{"head_dim": 64, "intermediate_size": 576, "norm": "rmsnorm", "norm_place": "pre", "parallel_block": true, "init": "normal", "init_std_down": 0.0, "lr_mult_o": 3.0, "warmup_steps": 200}
MLP neurons of a small language model. Each row is named by its layer, matrix (gate and up: input weights; down: output weights) and neuron, and shows model dimensions 112-207. Each number is 128 + 32 x the weight over its row's rms, rounded and kept within 0 to 255. Numbers have three digits each. A neuron's up and down rows have the sign that makes its largest values positive.
After each neuron's rows, "raises" lists the tokens whose logits its output raises most directly, leaving later layers aside.

L8.gate518:141169169210167101174156127113091173142166134095140151138102084168111161161121129138188068105118134183112101170139096156138132123120088190125103149169094089110133068122123139117107101054161142124145159147101207143133162171167103139215163110154082107151099119091086097142187127155118085134
L8.up518:117151135146143169075148135134150163129134143145159089137155138128169083140189094135080172106118157129158107145126147141135152094127159113164115153107096109137090149113165130160124157098166117134175125112167062141174081127086123067112132162139123159103170149124125140124161150167115158135
L8.down518:121118133144111165114111161098128143193123076124153190070063108115130112095053123080135107125193154167169130132091093068071163096124117099142180116169142151145116130133141131104098151120127139104143106139162123154149152102108119167158151107111107168140200153113149092123071147202093170069
raises: "odes", "ost", "op", "ope", "oc"

L2.gate450:153117121121144108084160075118130095089108182096104113117112176115119159062098144182155089137128140191136148132098104150131109109178088210135103116145181162098133139164134063138182093118085134168155112123132140059132141128102142131093153169154106138144091172135118073131118104130120107119
L2.up450:158106128131151143071169066125125092082126159104110090124115171111152145075082143154147080119156146195159158110088092144121112096158090204138089111152203159100127172156122077136154108112087138144141125100112129066116168154089127126085142160131116136150096182128111074114124116126128104129
L2.down450:106116122163135161157079180141122194160143093134171122131133079123125120181170117075099178133112087067135104122166173102107163136088169076131179161126101114137121133111133215087083137133178125116114133131152116203136124100163128159147102076118121121113153111126118167139131158127115162113
raises: " respectively.", "ies.", "ists.", "ions.", "les."

L8.gate143:128076177091158174163102181160147131187196106136098169136117147116175122123179132099141171151141144117114137168131077136163173091078129119136117127090151101175186177158090073168177067134154189127164161155091186156177107094105127144145119126079118127190113159054092115117147131139133156223
L8.up143:134094153108167116107154174158169135130252137141092189121145147079129122109120142110116156164226199140147115092161110137131106176139109087166106158079149110136128183190114054132146086140124120147139142111075143085151073112128112162146106166156155148177120074073119136134155142134107188172
L8.down143:141149129150137141171121117124033116094117241146089108121107153165132097140114079119129188138133126152111080101146080111181112104088146135161153131118178116094113106142094136152137160158154103132142180165099102103149138147146113084100076136146130158075091151090117140111102136072117112052
raises: "e", "ez", "s", "ell", "ello"

L5.gate507:132101122063118116108126095111155145110139163145088126112115116134121160179152143099095085104117080115171127181142062140159148104190124127169127119187089079109157067069087149101144189099153143128129098109187122150095137071100140057132160165165164094145157149197139103053137121113147164172
L5.up507:105125224149124107157122108077131117104136154188140105098121176095161172120151133153111086124091136086159135126165112085149102108190139162131155121120101144124162096077132159056157173150098135133130138142150118212107070070129118124183156114130153111121126154144140083066153146140091106133
L5.down507:101138128160150122117152123134115118136136094090170103088121110136082162117045080158149124151158182117148160190142152142075107122159105135088154135060192144137170104091138125105096148086052174151170152121177152159087097082122146139173110059107137068151096120113148140079063096184116112157
raises: "ced", "ry", "rog", "ge", "ians"

L5.gate92:136183096085082170126151154158089165157149118083135153133076149149161076089150148144192091121179130141136126151101139132109146158106094095134074154124165188134086130154149144091083110127128083164118138135134098141148125167049172133130142173122094101134129136126157117148113115109156097156
L5.up92:187125139101090159114158125077177122129094145047107177133141121105133111100151167123067072198091109180128127118117099083058134129106092119179067147154114205126074140174144088121083079107089096168104152140085178085092176131132156102091071178134109156200150079099136065119147094151157135153
L5.down92:137066096108146078093137083114116090081147093159129105059159119061149141093113151149165142129198103129156153120144119146123151123110173146139109113139054142148165111138093127127156103085123114154136117136117142215089140167045131109137158072108130141092143128098095137118165129076125140070
raises: "ations.", "ations", "ate", "ations and", "ate,"

L7.gate219:187140132039095143070144150125127130077102112175127114069106146115124125162189128158127067112101096133123140144138193141098177162097171152112121115120152146154166151168199129107110097188192155116198158103094146149133029105145124130074117185077144155141153123149099141161144124140112078134
L7.up219:145171177093160155134136128129163127100122092129112106161176176102171128128161133101165055080083082172156109160139131125136105132127154121118104164175159101150214150171077115134131181112081135125132071126126131163116174105081168133139101193137092095074185170205064110073114085079106153086
L7.down219:094089077169099090137093148108131138111105172126147153070134145106097132140141091146158171150116188103132161166144087098165098175134115080134143154102158122095161153160170114188133106107133211113125138126109104071163091101176093117148119107126174101177103104146145102202183095142102142141
raises: "ely", "ric", "itar", "ic", "ically"

L7.gate328:091115140141109139117224165129104089166093134138165149077071132105159117121124175127126139085157097149163128152115110113100082143125140113098167182160088074113095181127070142147127067166140110163114111150177139128166159079100148062145118102073089091079146092136103167105094126141155186073
L7.up328:051165065104177161144197101121100088172066132140145175048089126135112119113171142092114133147113152157108152226178123171164074160097063137092108105147064110097108108116118143153129094142162151163149142130166140175093104113107132130099122116083109131103181137104075130113101129073133120103
L7.down328:156094109139106120158177167088133115060162168138143140166069142157142077070143161082115117171142155118167115090100135102114092118057171104125125166147154140159126112110129164164141064111113054122051111136126068107121148100089124171090126130128081154080154116122125199101166072118135121155
raises: "ian", "ians", "in,", "ing |", "ia"

L8.gate99:127115080086183089146131172098111080130106074138154164151058143141141116125100124101152163094085089157134131118157112104145218119062100180126122081156108080055132143115132157119121140113163128103111118142138117155143064140117147104125138157132128169167150074090111103113148130112161139101
L8.up99:086111155058116113112156072106114143179116137105151175152125154108059094113126109091118132158168101101195151119147191153096159066126092117154152119111124098032153146096135183169163134094115178094151166168098101137162081097166120114144073096110125160118145130075139107128196140181153097161
L8.down99:161144160105034101156179144113158139161085143113106097187142071102115161130117171110100103164182091160117075041071118098137185143081157124084146125076094152092108090086123098139097121142122096179155155096134078137196118110112106121137159139114109165104161155095186142161100110117139146149
raises: "y of", "ible", "y,", "ibility", "y."